Part of a small language model's weights.
Size: 12 layers, width 256, vocabulary 8192.
Architecture: LayerNorm before each block, learned positions.
Training: a variant of Muon for these matrices, 6075 steps.
MLP neurons of a small language model. Each row is named by its layer, matrix (up: input weights) and neuron, and shows model dimensions 0-255. Each number is 128 + 24 x the weight over its row's rms, rounded and kept within 0 to 255. Numbers have three digits each.
After each neuron's rows, "fires on" lists the tokens most often at its 100 highest values on Wikipedia text that the model never trained on.

L2.up785:117141156156144137136143123122107101112162115132101070102129129149111115113135131156100146144120133123134117102120125177165133100101124149132085134076136116107132151139142156134117119087119167133116135154077173108191159112129118126112098163107106138124112128141111150126148160130176150132114123136164144101129120128124138161102108156120150121135121131117096149113153133119149183111059133115100103095118137120094189150121171125090107131091118167138079136107145140152164113141118145124130114118090158136097099110163132147168089102145084165115111108147116110112132105106162135115145128140134153109124121094085106137093148129156088170099120157106131111145112135123083177128082120156128123121150147104118143171121150134162106070108078109149133112122106136161105143108146177
fires on: "c", " National", "sk", "History", "ch", "th"

L2.up289:115145115100097166138133139141116128155116136111129132118110121093148133078106079120122115150110165143101119130146123192115124149120123157107143131049122117121111104128119134104124140159099176167088085120161120132118130162100115116111166107130122149106112099132161108129113132136143111143142125144116159148121121120133118117127123117105128145115143150112109139155091147124109182105140138161154119133163109126191111130166122158106121096120101135126107143107100078127099134160170103134154160087158136131103140114158101116142099145127078137172170129089123111104128160129124113141085190134186121100115109139161097122097159128145137112146117156155143110130142146093140092119143109119132153089113141157145097123112143164143133138154117164109155125100109185065079135082109105
fires on: "A", "one", "ach", "phone", "a"

L2.up483:108149103110135106148138104106090129112147112160092108129132137171137141145104154138102124137126135119132166150114089124135059105112127140159118129121148137092102114131155138139130102173157124139137161134138155126110156148116166146138113119098114135130150160130133134080113101097187104088109092156153112122138130129101123096120111175112170150174102138134135140074112136091152174117090119163069118149123093150170104136125133124137133136110154138124133152158155136120110124099127094171128130113131176121111095171110182119128126134120183114088179108119125158132128169056139176122139123182072113125112117124100133118151136154145105111118142129114150165140139173119106097131098094114135132097136126116132139122107143088128113141083162114141112141124160125084130104129135142
fires on: "ic", " side", "frac", " border", "dic"

L2.up617:127145125128133170143161121124152129093141146095127145099127175126147112081102117074109144099108133077103115110162104125155167170096163137096152139136135146108084122161164124115092163102090147109127149173158140111123119162076080142120138167131146161138158133119108181134142152110133140129152197170107121163144162104132123101130151110098122112121155119117173140139105128120132112136118128107126088112175118136091154094098111130118149135118146125142131123124111128125110112096138130160144153109142122117145121100140160098119137136177121118111093108127127121111125095121123143179152103120111121125092130127148097125146128120110109185132093109175125137123106088131109116077162176133116112107128117132110195123139176149121137151131124181133137098147122091150157161111144088
fires on: "'", "(", "’", " p"

L3.up934:115143105097089137113119073188131161138133151143146166127111116183124126118105132167118164161123138128166123149124105123140156055109103127084149134162107139147141108126142163129157119107166080100137123119125157126102149056112101147154110137137175119117173145125134132165137150094133106168135158143134107124120146164112100116112124157110115087179174168186118123137118137138100125157107089131135121155127131139161108139135123081074159130135139108111112161101128124121095099127126117082151146153114119101144117158150119142109103137134134109149086133121135084121119113162112112116121122087130114130149134109112136150137138143183121091109161123094123144141125114122135115091131105091164142141095128106150168082144140093110113146107126137144168136134144085112115108158155102
fires on: "6", "1", "5", "2", "7", "3"

L3.up81:131104147112123104158134122103130134069123106126167096140104130114107120111120129096136087156130112127132107171130138087131139080142108077157117100115120144125144089132114114125147145130123105136112187134183168136121144145118159163120127128154124133106143112157161106121133097097137113141133129104110097062095158141075110170155141144117086172139112148126125111098144102127139103110130134101146126118121108153129120092099174157129120127146126149159130157130173128106137127124151123121145192120163113129113140143088125100149139137169123123172163115104123170133092117104150101076134122094106126135098155183154089187129112169161103136086118132145147091085141165095089130150134122157153133127143133143144122121118100133169078162157093129107130108138144120128140159151128150
fires on: " K", "ch", "\\", "an"

L2.up455:182168102149112146077158109152134179117107133125157114131136178145115144094152139106170118116089139143147104122138119137091140072041131148133093110171128181100103131127102094156132148097094123113127161171139144080125073143157112115156153120120100127168172155081145157107153104139145113112136173154123138131117109092128087114124103127072100137145150142133119093126104092120131150159100176094139118112133108125144100120151125128093155085099140134143133118149101121136130127093113147103134117131152113100170088117101119135143161108148139135128114132123151131146123147086123101163131143138105104143113135168165135115115129110121109116143120138124127096142136120131160117084142155149149166148145171114088155125116118129146120160159091141125123147152113137104131110095140146
fires on: "'", "’", "‘"

L2.up982:133134113154124147146138117140128147114153146189146136130121174132122103147077149134122063161112111175124074094137146145124149119103139117148092124141114149115069115100098111123117176169140111129145108110124159125105099150113121132152103103112127128124122116105092137166121120157080143110121163129127135130141121145113131070105132114147111118114137109132144145098154115164139115157081155112170096122118119146149152135145115138106136125118156116146124115176124166140054086135172122128096137170074122145165082115129113133106162108153166105116108106115109117104097124127108057156145096098122126152169142132143114114130123109101124146114123128126156120151127141154098135164119147153165128140115088162122127098131144120097134169134141117118184141115118174122163121123131195
fires on: " film", " album", " song", " “", "’"

L5.up359:127134092138126129107178144070147156149218084136090117122152164132117109109111117145167159124097086135107151131128144142153162110140137084172151108125101130155123119133137112121140091117106150091147093116122145068129132123113102117179100149119120128143148107128144094152109146106102158140138171097077154077149132110147110118144114142158130132116134126112140112148147132123120158128130140103120105167127110139136155147098134134152121151099143157132146150136139128121115143169132132109135071107123127164141099156098138113112130114160145129135111088122117128120137151174102165140124155142110150136161134122145128153140133154109051111096114077132117132146135118107119158107120133142131132109091116062114144132145134175137120044156140154105117161099105128125087116123167106
fires on: "-", "–", "s", " of"

L2.up767:139186124126119116174112065117179108130132124120104104076130146130149125176137141159172113145131162181123121190103128128118120121117129161128132109115152101146140099125159117163119097113144125146139107116140133159132127137091134122151117152140056102102119097139127168144150135094148072136172092107090107107108096088157144094109161117132122147156108137123142110126107123141121151103157143109105148155148115145154149131129134089132196128109158155114109141099090064123161114073138128087118122112158114114130096119092139087135105112125145123154135137107115176128116170166145123118102154136126113136130141134172099141136117141124098113146140162097112136141122121141127155109063130161133145134153147147109153107127100123155147111140136129111099142120132156128158135151101183
fires on: "ic", "and", "\"", ":", "gi", "th"

L2.up231:107150154122123102123113148123138164087135146128158097101138136124108115128153134139124129125140142125101126163109092126156143084132120121096167161071161117151098095119140144113067147108159139140113156130143125126114109134118123110128140127149078142134105172132142135165144136148125103150165062178105116185116103141115073104124136161099134135095110141100153156103129162133110142132132140124113099082122112168183141129129102111086120123085165122131122107134104101110131118119141100122116145114108177127103075130127163097150116143123138158123127106139127127164087143090126172118128175161136149152146145148143121131154196112174150108130135114118096123102139161081139152072127119120151116145101120151143126124161176133177153088095157170116126130131128111122131164127112130
fires on: "ic", "tic", " hockey"

L3.up801:148160132118141116139118119179100132136117123129135175124126117100153162112106142166104149169107084124177118129151153152142143078112133172097194129165099098125154112126130123127152103136146130138142094146147108131094128133119097155103077116125138104118130122116129111155130135142121092121112146100126123167145180161160121120104116130115134128129170120092115124212103153083102103089157127094138109155097095082158106144095145103083158193166136109076079103133116114105136098121192130105148143150163153116113143142098114124142112147150132141139087137125146111121114106119128147133128131105129135108125121102111140153126109153172111122114119146130090098144129129122122109120122101114144143130142090140138136156121170106117155138153122116128149144116117092148135086105186174
fires on: "ing", "1", "3", " ", "2"

L3.up426:113139142161106151163152111151143108125110114126092147125090135090141124128143104111137125100138127118144101073098123142147104113191133169101189133080126122133140107136132155122143171107118104138144136137138125082110174122118138116176080138129162113114135153108115123126137131094117118098165119110127097151137127133090069104096160133158144153131145135128153118135184129136134114124120148133128129133135128114144146108099080130138176134091107147125162136160085137124117156125155180103140122115119142147149113136150148097094087098118127108148139129143115144132144119173130090119127108116092129128152131128121143129139113093118111152109155159163091157143089154165133108176139127169111099145146145085091098102136131178081187124081117104125136061089157153142128154109147149
fires on: "ry", "ia", "y", " me", "ty", "le"

L7.up756:099135109110128099168119157104115177106132131108141093162137132116140145139100171083111138131119094132132098159108116107161148185099133132142143100099079141153123138128089092091153146113093159128166128170137137115130132097144170146124147124152082157098124135119082155104140116127090114159116148142167129120126131114140139147100116141130120117175107100122110120105128103124108136095128146121125125133109091199145133110124088167115171109123146086119127176128112129174117144153145125138129078094103141119224105186162117134118126114156108115136162139130128177182137138131118156107110100122121141133111133107151169139138152079094118126109117138136115126084143093127124121148123122125112140132137160121126129172135130192121135116158110141151088117129140092111143122115125156
fires on: "th", "al", "a", "in"

L5.up445:094155091120121119174139115167124141123165123152129166153121092152075171160120119107101135139120117160148148129110115130171122116121099188109120116110131135175122109122125167159127140126126123134099099122133113125123132149114094144111113127141132111149134146134132114155143081145133106126124098108174131137123134127099109100130154138151148123156111107107141120107153131098162138092194106127165120123167095144096083158137076149141138142102144123085127134094104141099087162128138141171160161105129150070148128136179114122146138158116103161091125107064173131142085147160124126103127161126112135144114139141113133100140107107172129148134136103129097143096165079142140143106117114142121140166131138122119144134158173086099084094105100090125118179129138125120121172158100138
fires on: "s", "y", "er", " were", "ir", "ja"

L3.up702:096145206117114084146164099110147137108102093157094118133103102125121123111114120130098118126107114098146095132114147082153127152176146152142130114112116086141143120154114144148135182147144126095151129170101107113152132119130172137107111103098127146137124148096105134143166103134137092098106092156196114143141155135123126102079117137164130122137143109100145132112154154129106144162117144123156150123123141151131137133099080172122134135133113140141135108115111145117099150145136135141159110117127132127104121138093138112117074102081120118111150134103151115160094170121117114147156117096111122079172131112178106091127175128143176135120103155170108147163144159124115118141144132130099164152142152136116163164173187159121106113106145090128107155111147131121099119115067135
fires on: "y", "ia", "al", "ni", "ir"

L3.up697:157102106094072069147124113148128154121156094145087133129120125126117159158102083120075097157116146129121134142107134156126122113113124138129167125109131168129119156098111101127074127116130142116163118119176162105112124146137102125120105121138102180147137141097131058136154152126092138132105115138110152123125125120175137158126181128123114162135169128112083098134127150133149119143112122103147112125152130162124148163164111119114160139112125115104086099093114126112119163136122147129132174126141128163104140149186133127144124098100109155088133143132121116143134139132148113127129115106179186147095118158156116133125164086127125095159113152182137104154125177114164138141126118127103100129175125137110104114099133144140134127154154159154129078146130112125070149133170072
fires on: "a", "A"

L3.up586:141140102172158190133166147155162152138146115186143141083118131132117116099118130147126141135145124125103169095120114136150159119127160148134110118129170116156094150161166149105093138180142162138142107138137144136110132122134151154130133146116133130148118097138113144133141122117103174101189135153122163130154120145091105122151105114155115061139175129124128127119127114102102168054118145148146101135137106095098125117117170149140177151113101131123124119158115162133130116100123126158128162149121180151118109118158129081123126097102171123159108135110086143103145066136101152116129095101115105118137130106085107154128071086119131090146114115115118147147092075137084136171126109087149151134148124126129121127142127119104123154143102094095105123112086127131144114127122133
fires on: " c", " C", " b", " jump", " Mo"

L8.up867:125096161111135140166153110084144105160088126117125122121115146107136131117112179130157120118114150162089117117160082130117115113145129132144104117149107177149155152133100128132124109141073131129102138146083151129113097116131152128100113153131154128137152098132126136102135130139178129120133104140125086109105149116069141147136110089090116114134122113142113133109102128123188153110101103143119126159129094093145138150079114130148138091120130090132125178159174149126097164158165119101139132138152171152133123092119122125147110108150115133123149102124210132063186143131123105149123167138142104111110121111155129189146099137147133092179140129135149178095128110142106085122148143113115109149111102152114120138123083172149093151121067128123128117144135088127111146141129125
fires on: "2", " T", "0", "bu", "h"

L5.up605:118134085141178160110164158129146129125180123134135123142179081155109127127137149113115135139105111136113097116127128177140118105128130122143165129114123133120146113121159114080154125141071124151154119109127127105082143124161125097137121111091137127145129113098127167177143083170132122084096141124155140108077135100124110122139088118126140082122129111143127091169126108152126167093132119120156116120130126093162139168112126171120139117147116151119141164115132146095102127101123119174118079113141059126140177126157135196153111104140113132108122135125160177080091129138106107128120124113144125148140148151103113138114150148131091147075116103113123157145138122105113163131141125132126076138124101174104123132150077099105104126141119161132156145155091141152092102098166125
fires on: "-", "our", "th", "c", "s", "the"

L2.up843:117137150109100136101194085130124141112136117160137143127135137106140171162117132122167096141109155096106157162146132123135108110086166145181151097160172097138100105140115130171166160125116132104127136140136097135141085101109113145071138125123092115101101125108133150123159115116126121123132121148138137115131063070144093126125126147113139163135127155137161162119109140109140097135098106095116110076089124114136124134128109157102098126128151116167139156144115069140111113106104143071144093127126175166120115108173165106125122118142123134092117137107119124131093132137127138122119140147070179107129168123141196128115103108134136149162144135145149181095113138145140154127102136116163141129079170108130119148090127111128142126121133124161105134129125166117106158119086153
fires on: "'", " Mc", " seem", "je", " feel", "hu"

L3.up679:131154062140120150130088091099124125124148148133124112147158112135141122127134107123161113150118163119164151145145126113134135135138139107084111125132143076117148123088144114126129138165147106136115132146120147118142057127106165137107131215189110171168120135119119116158119093155152153107145110121153123080125122131116122123140145136132116094172109154140062150116165136118085182136107143114150126119134127083101137136162126140163121107118123167153108135103117153155111107116162093080113118115154097109103119092146117128114149106133138140099114124149154193098130141120155120140150126155133085140100150118137147075143135154124103103094104108127155114154144097159126175151097109139130151148136103146122114150134127161156140135107081124134127129115077106169124138144166172
fires on: "===", "==", "F", " Council", "I", "O"